Weights of a small GPT-style language model, trained from scratch on English Wikipedia: vocabulary 12234.
MLP neurons of a small language model. Each row is named by its layer, matrix (gate and up: input weights) and neuron, and shows model dimensions 448-511. Each number is 128 + 32 x the weight over its row's rms, rounded and kept within 0 to 255. A neuron's up and down rows have the sign that makes its largest values positive.
After each neuron's rows, "fires after" lists the tokens most often just before its 100 highest values on Wikipedia text that the model never trained on.

L6.gate742 [120 108  77 133 104 113  87 143 101 124  78 148 127 151  79 204 149 192 118 135  87 182 104 138 170 144  85 196 154 135 165 140 165  82 159 168 111 157 125 124 198 149 141 111 134 117  95 103  69 105 161 137 113  91 173 177 133 153 105  92 206 147 116 122]
L6.up742 [128 134  97 112  97 135 152  94  87  97  97 175 158 185 148  89  86 127 131 117  63 135 144 127 180 160 118 136 128  67 110 128 135 119 120 152 212 170 110 112  65 129 107  85 125 165 123 137 141  95 125 168 104 169 122 169 190 122 133 146  95 125 130 161]
fires after: " the", " a", " The"

L6.gate1226 [109 146 142 134 138 147 145 124 134 141 158 110 133 101 137 103 100  71 134  95 123 126 177 134 159 104  98 163 117 142  97 122 140 123 100  77  98 112  41 111 118 145 140  98 133 164  83 156 170  97 148  84 127 142 114  80 143 139  94 110 115 122 124 121]
L6.up1226 [ 65 147 121 141 144 120  97  97 108 120 127 139  97 129 126 167 122  85 176 120 155  80 139 134 103  81 141 111 169 105 115 109 174 139  97 116  90 117 109 155  66 149 186 151 120 164  97 139 134 120 155 133 160 186 110 129 108 129 112 130 122 104 160 117]
fires after: ",", ".", "-", " 24", " ."

L4.gate426 [114 121 189 110 141 129 114 134  85 167 130 142 166 134 141 142 130 105  95 112 100 194 121 190 151 151 128 141 110 157 140 127 136 178 137  85  95 114  89 106 122 135 111 191  74 180 146 128 148  72  98  92 111  98 157 135 103 121 182 132 192 125 100 149]
L4.up426 [134 130 133  74 147 141 155 110 135 101  88 120 183 117 154 156 138 100 107 119 117 122 159 140 148 176 116 112 156 120 111 141  89 151  92 154 147 122 131  96 141  91  72 104 173 196 128 197 179 100  83  75 131  64 146 111  94 158 106 114 176 127 142 141]
fires after: " |", " –", ",", ".", ";", " Did"

L6.gate1034 [ 78 124 162 127 104 108  95  95 130 110 159  99 117 151  92 155 136 127 149  89  87 175 101 102 211 141 144  75 149  98 103 171 134  84 140 150 102 126 130 134 146  71 126 187 146 138 181 153  83 128 109 146 136 150 133 125 126 195 164 139 192 170 101 128]
L6.up1034 [ 85 135 126 147 120 100  58 118 119 164 126  92 195 138 116 143  83 105 103 135 127 111 127  73  71  92 129 179 102 153 113 101 168 109 209 139 142 131 195 182  93 171 129 140 176 151 115  93 109 151 145 177 171 115 107 119  61 135 147 193 122 138 108 184]
fires after: "|", " |", " No"

L4.gate447 [124 127 160 149 140 177 185 117 126 105 139  90 128 154 182 135 114 160 107 120 163 151 160 110 135 187 123 173 137  91 132 143  35 162 115 108 145 101  98 118 102 163  83 118  72  79 124 175  97 133 157 130 119 158 179 107 156 118 158 128  89 108 175 111]
L4.up447 [ 80 156 135 158 141 106 102  72 189 109 114  84 145 159  94 121 125  72  96 133 141 115 140  64 108 185 157 182 159  95  38 169 191  63 155 135  72 168 130 151  61  81 126 153 168 146 152  61  68 108 133  79 129 134 164 148 143 102 113 126 146 142 104  86]
fires after: " the", ",", " a", "."

L4.gate147 [158 111  77  92 114  96 120 186 144 109  98 104 127 147  87  77 136 128 141 108 108 121 102 163 193 125 109 217 112 123 104 106 128 144 146 145  81 172 155 129 100 163 130  80 183  93  74 162 149 117 141 147 134 121 136 166 123  80  88 141 174 120 100 115]
L4.up147 [122 117 144  75 147  89 121 129 152 179 168 106 129 114  98 101  95 110 107 124 128 109 130 152 116  98 201 133 155 122 119  75 156  92  71 142  46 158 174 137 128 137 129  93 113 117 121 161  91  88 121 123 167 111 204 164 139 113  82  89 149  64 132  98]
fires after: ".", ",", " Norfolk", " |"

L6.gate2 [108 154 131  74 113 145 103 144 162 130 101 122 183 161 103 165  85 132  72 108 161 100 127 121  49 197 125 138  70 149  97 123 136 119 105 111 143 148 133 128 148 118 154 131 115 107 146  82 143 150 133 138  95  88 146  94 177  88 107 131 110 117 108 188]
L6.up2 [192 106 103  85 118  77 209 103 158 166 150 132  98 121 134 112 135 115 104 123 115 119 148  75  79 124 123 145  54 121  69 134 103 106 139 114 175 159  68 125 150 109 174  91 110 118 178 133 152 129  93 161 141 144 145 145 129 112  71 115 152 115  77 110]
fires after: " |"

L4.gate164 [ 56 113 130 106  99 165 126 116 148 139 146 152 131 112 166 178 135  67 108 163 185 140  96 125 116 155 169  61 168 158  99 121  85 102 157 171 137 144 135 142  90 150 158  78 160 179 112 144 154 117  98 120 106 145 109 106 170 171 126 113 135 101 116 177]
L4.up164 [150 115 117 141  59 117 106 100 139 118 130 185  30  82  88  89 132 144 143 134 131 226 161 153  96  95 113 116 138 161 157 140 192 132 160  77 128  65 155 132  99 141 143  88 201 126 118 180  98 103 138 138 140 113 116 167  68 144 147 124 113 112 122 122]
fires after: "|", " |", " on", ":", " hold"

L6.gate778 [148 166 108 111 164 118 102  61  71 156 139 160 156 204 151  96 116  95  58 125 148 130 148 149 145 149 181 148 118 114 122 133 139 113 160 140 130 142 112 117 130 149 108  94 138 156 156  81 104 138  57 115 167 177  75 102 125 100 153 179 143 124 126 133]
L6.up778 [124 160 115  95 154 153 133 151  94 101 155 149 117 117 154 152 114 107 192 130 108 116 144 151 107 167 108  80 123 155 149 149 141 213 117 123 110 145  83  91 148 139 134 146 155 120 152 139  93  78  77 194 124  95  44 147 150 100  79 102 178 116 137 152]
fires after: ";", " |"

L4.gate1230 [ 85 144 107 106 109 115  98  45 142 183  93 166  68 141 130 163 180 119 130  91  77 139 109  94  85 114 116 132 148  92 152 103 111 213 146  90 135 114  93 127 146 123 189 162  83 177 130 134 149 148 125 132 108 107 118 123  99 169  76 157 120 120 103 121]
L4.up1230 [ 96 106 132 184  53 111 124 134 119 171 166 132  89  93 113 125 163 133 104 125 122 156 112 170  94 114 146 156 102  99 208  93 150 137 126 179 137  82 160 128 133 178 126 152 136  89 115 182  68 139 181 136 109 157 105 125 167 158 121 165 117 142 154 125]
fires after: "\n", ",", " \"", " as", ".", " ("

L4.gate590 [138 144 133 118 140 160 132 178 134 137 104 168 103 142 166 197  67 102 168 127 130 164 164  71  91 117 103 136  45  99 147 137 148 128 111 102 122 113 111 173 125 168 121 116 114 133 154 137 138 112 177 142 109 111  80 114 142  63 121  60 112 138 184 137]
L4.up590 [ 96 160  41 129 161 130 116 110 149 144  50 165 160 126 116 196 116 106 189 129 137 189 188 112 119 133 118 156  50 105 133  71 145 178 127 130 111 111 113 123 129 178 140 178 101  88 178 167  99 169 163 138  94 101  92 136 141 118 106  54 117 129 175 178]
fires after: "\n", " ==", "=="

L6.gate1086 [137 137  85 160 180  63 104 127 132 121  96  93 140 173 125 123  84  85 115 115 192 200  82  51 106 142 107  48 153 119  97 173 116 165 110 161 124  85 150 150 127  97 147 112 104  72 140 125  51  88  91 116 116 122 121 109 168 134 179 188 184 114  70 140]
L6.up1086 [110  86 144 118 212 126 112 174  71 142 117 149  90 125 145 124  83 143  88 131 111 124 130 116 110 154 116 105 135 159 191 139  99 174 110 130 120  60 135 137 132  49 172 144  81 125 110 108 104 165 125 142 186 113 110  91 121 123 104 187 145 115 105 104]
fires after: " |", ":", " —", "'s", "–"

L6.gate105 [111 175 109 119 125 137 104  97 198  67 102 207  83 133 129 139 150 134 142  81 145 166 166 184 143 166 153 154 112 126 133 101  84 124 156 152 145 132 153  88 145 147 169 132 156 116  98 139 164 133 150 107 160 138 144 147 142  83 151 108 126 104 184 138]
L6.up105 [ 87 120 149 106 129  95  86 115 145 112 179 142  92 183 111 128  75 159 132 126 111  81 111 106 192 125 144 129 119 148 160 102 165  76 115 154 101 127 100 121 163 144 141 135 118 131 175 125 103 110 201 103 151 138 136 152 110  80 138 160  85 139 172 126]
fires after: " |", "|"

L4.gate1132 [ 98 122 121 114  66 115 149 163 224 155 181 138 105 137 158 153 167 124  93  88 129 170 129  96  98  98 173  91 139 152 145 110 114 172 141 157  90  65 136 117 154 187 155 135 132 140 119 167  95 140 157 139 149 131 155 115 160 122  38 129 127 104 148 129]
L4.up1132 [147 124  96 102 163 117 125 121 125 128 173 104 147  88 131  83 126 128 114 101 109 172 103 161 120 126 173 110 121 137  82 117 176  55 187 132 191 129 143 106 128 106 141  58 128 106 106 146 148 147 146  97 115  81 172 145 111 116 100 114 159  98 174 129]
fires after: " |", ":", " Democratic", " FW", "|", " Republican"

L4.gate945 [125 111 125 110 124 129 126 172 196 104 101 111 125 121 138 165 128 141 157 142 150 176 103 166 127 182 157  87 112 149  85  96  86 143  98 138 130  65 159 192 119 204 139 137 171 114  99 127 105 138 118 136  97 122 110  91  90 153 143 120 159  89 135  99]
L4.up945 [ 97 172  48  80 140  98 139 117 194 109 102  74  92 162 178 175 161  98 140 133 100 126 187 101  70 138 129 157 137  92  99 149 147 159 138 126 112  74 109 214 149 137 137 177 132  78 118 173 143 132 175 187  72 143 135 113 135 141 163 127 101 152 137 145]
fires after: "\n"

L6.gate1280 [104 166  53 185 118 117 104  77 153 112  90 107 168 130 138 129 126 135 161 127 104 129 170 131 196 124 133 122  66 177 130 173 153  89 117 161 168 254 173  75 136 127 126  83 141 121 108 116 116 151 149 144 120 100 194 138 162 133 144 125 139 150 145 125]
L6.up1280 [164 154 122 128 110 131  60 184 143  73 117  90 147 110 179 139 107 159 196 151  81 137 124  91 123 137 131 105 132  96 155 190 180 130 205 180 135 180 103 121 121 135 114 139 159  88  85 110 158 145  93 138 105 165 151  89 153  82 147 158  92 102  55  85]
fires after: " |", " -", ";"

L6.gate670 [128 130 171 113 169 122 122 106 114 136 136  67 152 116 126 162  63 156  81 111 185 197  77  87  92 151 191 175 112 132 142 124 182 159 135 139 125 165 170 137 169 142 176 141 156 142 161  85 106 154  54 137 196 132 159 102 130  66 123 158  83  94 149 142]
L6.up670 [118  75  93  88  93 105 198  93 156 137 146 177 120  83 130 161  87 148 117 144 123 111 100 138  79  98 146 117  92 117 119 164 128 133 109 136 148 160 145 111  99 122 166  93 114  99 103 143 118 111 133 111 162  82 126 106 134 116 118 182 125 108 153 115]
fires after: "|", " |"

L4.gate43 [ 65 106 121 129 148 132 178 107 146 121 139 129 115 174  98 150 132 105 134 170 103 131 143 100 132 157 154 170 122 108 113 142 150 134  88 114 115 102 142 142  94 118  87 153 141 209 106 124 105 153 102 102  59 111 124 138  96 168 159 137 209 109 118 136]
L4.up43 [168 116 131  81 103  55 199 130  89 121  95 170 133 139  50 146  93 172 122 126 123 137 122  83 188 134 114 154 100 171 125 116 195 159 126  88 129 117 100 133 159 168 150  98 133 135 136  85 168 150 118 121 118  92  89 110 125  66 123 145 177 156 108 106]
fires after: "\n", "|", " Tar", ")", " |"

L6.gate809 [190  91  92 124  89 126 109 174 119 191 110 151 145 130  90 174 166 132  78 162 135 178  69 194 150 178 120 116 132  76 102  86 184 107 143 131 134 126 173 180 163 187 163 150 119 117 163 138 163 149 101  98 137  64 133 164 123 101 158  92 116  80 108 115]
L6.up809 [129 139 143 107  93 108 202 114 114 148 119 155 144 137 147 107 157 124  73 141 113 127 179 112 132 176 125  99 124 124 177 135 157 125  84 113 155 142  95 125 125 167 199 123  96 136 124  93 114 176 123 140 114 129 108 144 177 100 120 101 135  97 109 127]
fires after: ".", " |", " medal"

L4.gate696 [105 130  88 146 153 170  60 127 116 119  61 149 134 134 189 170 128 149 189 147 164 137 130 173 115 173 178 126  98 124 115 123 152 170 137 102 184  59 110 155  64 165 148 136  63 125 118 133 140 116 126 131  79 144 125  89 156  71 122 135  94 159 147 144]
L4.up696 [ 88 160 127 138 150 141 101 141 128 136 110 136 129 171 166 212 103  88 164 106 137  93 149 131  96 157  54 163  88  74  97 109 122 151 165 115 123 108 151 197 122 162 158 126  98 115 134 134 149 156  91 200 132 120  96 124 128 121 120  89 133 117 132  95]
fires after: "\n", "=="

L4.gate1298 [138 152  92 168 157 142  99  96  81 149 133 124 188 136 143 153 132  98 143  55 179 146 118 108 132 164  88 139 131  82 186 126 122 212 142 111 112 117 104 142 131 150 173 125 129  98 140 146  85 113  97 108 133  97 183 119 149  58 121 153 103 123 129 100]
L4.up1298 [139 144  95 147 101 108 111  86 160  81 118 101 134 164 136 152 142 125 149 153 127 165 101 106 134 122 103 144 115 121 134 170 135 124 133  73  66 137 146 166 172 103 156  84 181 142  73 133 140  33 159  91 174 205 127 107 147 115 115 142 136  73 105  60]
fires after: " the", " The", "'s"

L6.gate181 [147 113  49 135 147  46  82  80 115 130 119 133 205 114  97 136 173 105 151 117 155 102 105 151 135 141 111 123 144  78 193 154 165 118  80  94  71 164  98 119 158  95 122  84 100 134 117  96 155 123  99 168 112 126 141 119 131 142 116 156 155 107  98 123]
L6.up181 [120 182 102 136 132 146 160 149  97  95 134 150 137 118 157 124 119 127 127  62  87 130 108  96  81 145 129 157 143 116 144  95 152 102 187 178 144 100 132 148  97 122 114 144 175  84 141  91 138 169  93 107 160 126 146 120 161 165 175 174 167 154 138  78]
fires after: " |"

L4.gate878 [102 113 136 223 118 175  89  94 144 146 106  98 123 118 128 171 162 116  94  93 155 127 150 123 174  91 151 185 158 185 102 102  93 168  93 113 115 108  66 140 130 136  99 166 151 128 107 113 130 160 175  94 197 118  91  77 129 155 175 103 111 179 158  94]
L4.up878 [148 155 120 124 127 138  85 164 102 113 130  76 135 155 123 128 178 177 146 116 158  98 136  73 102  69 139 104 109  95 147 144 154 138 140  82  64  97 126 126 118 145 105  52 123  97 138 139 147 124  86 125 113  98 214 146 166 128 135 101 180 130 169 121]
fires after: " |", ":", "′", ")", " Hard"

L6.gate222 [116 134  71 164 105 155 130 137  88 186 107  96 142 114  70 206 163 122 129 153 101 169  87 145 184 111 119 139 148  87 111 126 159 138 126 109  99 149 128  99 144 108 175 133  97 114 129 109 172 137 135 186 227 158 107 149 101 192 119 155 184 126 111 143]
L6.up222 [212 156  84 126 100 130 103 156 133 104 158  84 104  73 155 174 103 121  96 123 142  87 114 126 179 176 187 110 161  93 137  57 134 103 139 130  96 114 126 107 135 148 161 144 170 153 132 123 125 164 145 143 164 142 144 174 172 134 130  76 114 124  83 112]
fires after: ",", ".", "4", " |", "00", "100"

L4.gate1254 [ 75 159 129 116 154  83 147 149 120 143  88 126 138 158 178 176 118 106 175 130  94 208 137 157  92 160  80 146 124  98 127 100 151 182 196 127 129  88 139 145  87 150 140 142 133 122 149 167 114 186 208 133  94 145  68  93 123 100 138  86 147 142 142 148]
L4.up1254 [ 87 158 119 110 144 130 170 150 142 151 104 115 155 123 168 210  88 112 155 148 111 156 151 139  87 142  97 174  76  95 122  90 166 192 172 139 187  82 106 163  95 124 136 139  81 111 118 129 111 161 175 195  98 142  81 112 155  94 134  66 145 135 123 119]
fires after: "\n"

L4.gate682 [134 133 153 139 111 142  68 117  67 160  86  82 112 185 154 161  59 119 150 106 116 160 182 135 198 134  97 117 130 152 110  73 132 120 100 129 113 100 133 109 109 128 144 211  94 136  95 157 182 102 156  95 126 137 117 148 100 124 150 108 155 136  79  85]
L4.up682 [ 80 184 153  90 142 100 115 139 194 101 124 129  99 147 145  93 150 102 124  89 140 150  93 118 156 182 163 120 179 158 108 108  83 126 110  99 159 165  98 110  95 126 165  84  56 165 134  90 132 137 103 156 144 115 109 131 109 116 163  61  98  76  90 126]
fires after: ",", ".", " and", " where", "s"

L4.gate544 [127  86 144 139  94 103 122 112 130 145 164 118  81 124 108 113 150 173  73 163  97 119 154  87 171 143 122 175  79 104  64 150 134 115 181 110 117 151 181 114 125 171 128  50  81 146 196 141 115 185 108  82 142  67 131 138  98 132 162 100 165 155 156 148]
L4.up544 [ 99 164  77 159 125 143  91 159 131 104 135 128 141 160 162  95 155 156 179 159 138  66  74  87  93 138 112 111 183 100 115  98  75 143 115 177 151 168 129  98 134 127 129 116 109 141 159 104 151 135 112 179 128 116 127 156 139 119 126 135 158 142  81 144]
fires after: " |", ":", "|---|---|", ";", "|---|---|---|", "|---|---|---|---|"

L4.gate980 [127 138 104  45 136 120 145  58 110 151  96 151 149 159 139 143 107 138 127 149 108 144  93 159  96 153  92 121 105  98  94 147 130 178 116 100 109 111 109 152  89 122 126  91  52 136 149 171 140 160 150 133 171  99  63 148 176  65 104 113 179 145  64 122]
L4.up980 [ 87 164  88  68 140  58  92 147 125 139 140  99  80 108 145 149 126  60 150 129  79 133 143 101  90 127 114 133 120 126 127 119 114 135 141  57 126 126 134 142 135 123 125 110  98 141 167 163 149 144 143 105 116  70 101 104 147 137 149  77 114 166 120 140]
fires after: "\n"

L6.gate785 [132 118  72 151 186 102  72 154 129 114 109 101 106  86 164 116 139 147 141 119 136 113 107 160 134 140 107 180  92 110  88 125 120  93 106 105  68 131  84  13 177 128 114  81 144 101 149 134 170 186 140 161 201 109 174  77 114 153 163 147  92 145 134 106]
L6.up785 [ 78  96 144 108 124 118 108 157 140 138 138  83 126 120 163 157 111 171 127  88 141  75 177 102 154 140  80 189  97 144 135 172 126 120 129 146 123 110 127  77 140 114 120 112 161  84 143 158 182 154 130 195 199 121 155 128 173  72 170 108 135 113 134 155]
fires after: ",", ".", " N", " Henry", ")"

L4.gate1199 [ 89 139 113 127 102 109 121 113 209 154  95 146 117 133 137 147 126 136 120 178 114 174  85 162  98 139 126 169  57  75 133 125 100 104 120 123 147  82 109 158 117 148 170 154 115 130  98 140 103 102 206 165 113 141 106  57  85  86 142 135 124 109 130 154]
L4.up1199 [ 87 190  98  68 187 104 179 111 110 133  95 135 126 155 126 232 164 113 160 103  82 125 133 179 109 152 138 111 122  49 123 119 108 122 192 131 177  73 126 135  91 118 154 142  83 108 141 109 102 146 144 133 148  76 117 109  86 112 119 132 111 155 134 161]
fires after: "\n"

L4.gate918 [153 140 159  50 149 172 155  88 198  95 131 169 135 153 100  81 138  73 106 105 143 138 157 156 164 119 160 188  95 113  82 126 118  81 125 159  81 174 180  81 134 128 149 157  83 187 130 145 135 165 144 108 115  84  97 167 154  80 142 135 157 131 188 139]
L4.up918 [ 81 112 128 173 130  92 125  99 145 146  69  95 113  86 118 134 107 159 138 154 127  80 147 168 125 123 105 148 120  88 131  82 131 156  73 169  88 194 108 114 106 155  87  99 118 113  89 119 150 151 149 140 150 132 136 108  72  62 121 118 174 150 121 112]
fires after: " |", "|---|---|---|---|---|", "|---|---|---|---|", "|---|---|---|", "|---|---|---|---|---|---|", "|---|---|---|---|---|---|---|---|"

L6.gate1125 [129 114  88 136 148 107  79 134  99  85  95  96 160 157 118 193  67 112 149 140 113 109 131  47 168 107 125 118 134 184 153 213  97 135 132 112 114 146 132  90 156  65 128 168 121  80 143 118  92 132  71 126  82 122 103 164 163 147 137 144 150 153 161 122]
L6.up1125 [164 161 116  84 109  80 107  78 166 109 115 118 115 245 102  88 155 101 166 125 135 138 141 111  97  99 108 137 147 137 154 115 210 116  88 100 125 150 127 112 102 144 150  99 112  74  84 149 146 116 119  98 169 111 136 111  33 134 152 170 159 106 162  88]
fires after: " |", "|", "\n", "-", " ("

L6.gate532 [187  84 145 142 128  78 171 175 155 136 177 113 194 159 134  84 178 165 186 106 199 106 131 121 140 175 169  84  85 164 165  96 136 133 189  93  96  73 130 150 136 110  95 151 123 179 135 174 146 177 145 168 133 191 140 143 108 155 142 201 118 149  83 150]
L6.up532 [152 152 131 152 146 166 155 137  74 127  98  86 120 158 188  35 185 151 119 167 141 141 120  80 184 100 121 102  78 149 116  56 168 125 100 179  74 110  98 100 124 137 141 149 110 146  41 156 139 123 113  93 112 100 126 117 119 184 141  77 124 187 104 107]
fires after: " |", "\n", " more", "|---|---|"

L6.gate130 [122  95 103 103 114  68 121 132 140 165 103 103 141 171 100 109 120 142 158 182  92 220 155 135 101 194 139 141 175  99 186 116  95  87 125 114 133 144 106 163 117 150 139 121 176 101  84 112 125  93 162 138 109 141  99 195  98 155  84 134  86 163 149 145]
L6.up130 [172 113 156  95 169  73 102 101 157 112 103 139 164 117 171 185  77 104  99 107 172 158 129 134 175 162 137 169 116 145 161 138 175 160 114 101 143 126 111 110 100 100 145 120 153 114 103 183 100 135  93  89 163 138 112 169  81 163 153 131 117 132 140  73]
fires after: " the", " a", " an", " |", " Total"

L4.gate104 [ 92 171 145 104 127  90 129 136 115 138 107 177 126 176 119  99 142 154 169  84  82 163 160 134 145 144  70  97 113 133 155  92 151 199 136  81 156 150 131  98 145 167 111 105 145 139 128 146 124 148  86 139 149 135 124 119 133  74 127 141 124 130 122 121]
L4.up104 [133 144 162 180 127 126 113  73 162 151 114  83 175 110  60 131 190 131 103 179 135 100 155 159  74 146 132 132 107 135 115  85 161 175  98 133  51  76 128 206 118 132 114 138 148  90 143 142 182 106 172 169  75  98 157  69 121 125 178 156 131 103  77 138]
fires after: " the", " his", "'s", " her"

L6.gate433 [102 144  87 138 151 175 106 144 108 169 134 124  91 128 128 106 115 204 108 144 149 162  35 100 184 169 101 177 149 105 124 154 133  97 105 138 110 126 171 125 140 198 141 149 140  84 146  93 107 123 150 139 124 172 122 121 113 115 157 134 131 213 194 147]
L6.up433 [ 96 143 124 122 211 109 108 118 149 127 164 115 101 112 136 103 125 117 101 103 131 110 156 151 142 167  93 116  90 114 179 177 154 153 126 177 144 160 180 104 144  92 176 160  91 151 106 135 123 155 143 153 135 122 109  90  87  72 163 123  72 144  98 112]
fires after: ",", " N", " October", " United"

L6.gate1235 [172  94 108 179  87  95 155 166  85  98  84 135 158  88 170 135 124  76  77 114 148 114 157 100 138 110 115 168 138 146 111 141 134 159 112 134 114 157 117  68 161  94 148 122 135 130 124 136 202 160 143  85 124 157 148 107 122  85 123  79 117 181 134 150]
L6.up1235 [119  99 138 176 130 130 157 159 145  90  98 134 180 148 132  96  89 156  57  80 130 107 130 155 125 174 199 159  86 168 182  63 195  89 104 145 138 112 128 156 156 129 127 104 156  78 136 114 156 202 105 132  50 134 103 191 156 126 154 126 131 112 140 209]
fires after: " |", "|---|---|", "er"

L6.gate721 [130  91  87 195 138 119 129 110  99 155  50  90  91 217  91 171  41 121 125 115 107 159 157 124 167 141 105 109 131 116 125 162 113 173  81 147 101 150 180 143 161 175 147  74 151 116  96 128 124 118 137 145  84 130 111 133 128 116 112 138  76 135 157 144]
L6.up721 [103 122 134 159 104  85  89 172 131 181 143 108 171 172 171  73 151 134 153 128 180 177  83 188  98  65 146 104 149 146 162 138 141  60 163 132  92 160 170  89  92 111 162  70  56 142  90 126 147  78 157 115 131 153 120 159 117 144 113  78  91 133 135  80]
fires after: " |", "."

L6.gate173 [104 120 109 101 124 150 166 144  98 158 104 106 156 136 115 144 120  54 152 135 123 117 142 160 177 106 144 109 141 168 128 198 147 192 112 124 160 206 110 114 146 184 120  91  58 144  94 137 212  88 152 149 112 126 107 163 170 124  88 108 148 172 146 182]
L6.up173 [ 98  95 109 175 115 125 198 154 133 110 142 144 116 111  55 129 140 112 198  93 150 123 117 117 141 176 110 154 141 105 103  90 120 174 105 111  88 133 140 114 107 201 111 128  63 116 110 180 135 130 128 114 118 154 137 155 105 116  77  96 111 120 141 156]
fires after: " |", " $", ":", ".", " (", "6"

L4.gate1315 [128 153 105 207 106 171 193 138 188 117 107 147 159 182 161 167 161 127 153  93 104 112 137 120 107 122 189  92 138 200 144 130 110 128  78  62 113 156  84 140 144  72  47 114 148 111 158 124 138  80 134  91 137 139 129 135 117 217 146 120 183  79  66 178]
L4.up1315 [112 129 149 117 218 151 129  72 124 150 121 103 128 136 144 119 112 140 187 154  86 124 101 157 187 113 140 136 100 126  91 135 164 155 157  97 157 103 100 131 162  69 119 103 156 156 146 116 132  78 113 133 195 154 126 104 114 183 119  81 130 101  80 141]
fires after: "\n", "-", " P", " trans", " |"

L6.gate1103 [ 90 155 121 165  97 105 131 113 155 164 115 183 197 134  86  98 181 173  75 176 113 145  79  64 141 159 171 134  88 187  83 135 147 129  95 105 164 108 163 130 136 106 140 154 131 133 138 101 128 136  91  89 169  76 202 115 115 116 147 136  98 169 117 151]
L6.up1103 [144 124 142 156 140 181 143 181 113 170 143 174 156 132 176 134  72 163  90 117 104  69 132 153 172 152 154 131  96  79  97 137 158 125  85 150 168 163 150  97 113  83 140 150 151 147 125 144  94 123 123 143 100 114 154 158 131 102 112 101 115 128 137 149]
fires after: ";", "AR", "V", "Y", "T", " |"

L6.gate1001 [159 136 167 173 155  86  93 133 171 151 162 113 151 120 135 142 149 146 139 150 132 131 131 172 126 122 212 163 101 190 123 123 145 105  79 153  71  96 200 156  71 128  70 132 159 125 128 148 154 130 150  81 158  96 169 125 123 166 101  62 147 156 172 153]
L6.up1001 [105 150 149 124 113 111 108 165 113 124 110 148  91 148 135 114 140 183 125 101 104  98 146 112 168 133 147 197 134 121 136 143 152 147 101 106 103 137 144 115 113 157 138 161 148  69 119 175 111 177  70  84 173 171 121 116 165  77 131  66 136 124 124 137]
fires after: ".", "|", " |", "×"

L4.gate932 [122 135  97 117  80 110 102 101  84 122  79 141 113 177 106 172 129 157 144 167  95 149 130 128 129 228  95  81  98 108 141  73 129 174  92 150 117 124 115 155 135 158 138 146 110 113 149 100 187 154 148 203 115 108  53 118 140 107 125  88 101 156  86  83]
L4.up932 [ 73 181 118  91 190 132  24 171 150 173 128 115 141 139 176 159 121 156 146 202 139 161 166  42 170 156  79 123 144 126 144 136 126  94 165 113 145 128 153 122 155 110 166 138 152 205 135  81 145 135 155 140  91 145  82 157 205 141 133 150 153 180 164 131]
fires after: "\n", "==", " H"

L6.gate68 [140 119 154 163 192 149 148 145 137  75 155 118  88 140 133 111 124 142 115 168  16 172 128  96 114 169 152 101  79 118 141  92  29 197 102  74 124 139 123 135 192 162 101 119  91 113 156 141 191 180 113 131 158 199 147 190 107 137 104 104 129 152 126  81]
L6.up68 [175 131 155 138  82 111 101 136 168 154 170 133 114 144 160 118 110 110 128 118 169 113 116 105 121 111 159 143 153 118 171 137 160  97 196 111 173 154 192 111 163 102 107 154 165  89 116 138 115 160 118 124 172 178 140 187 154 121 137 113 151  80 160 187]
fires after: ".", " |", ","

L4.gate247 [ 72 142  95 111 151 100 164 136 155 135  94 112 133 147 178 199 103 116 152 126 145 152 169 144  86 115  61 170  94 126 123 139 149 198 109 135 105  81 100 144 117 129 146 108  68 128 142 159 116 184 157 139  65 155 110 157 147 103 135  96 127 157 170  91]
L4.up247 [100 159 112 112 164 127 108 128 159 168  77 123 132 108 179 172 155  87 151 124 128 122 150 130  22 119 106 168 120 100 150 119 162 170 176  98 155  52 115 129  60 115 173 134 119 125 123 137  98 138 178 191  78 129 129  69 124 126  89  61 135 152 105 126]
fires after: "\n"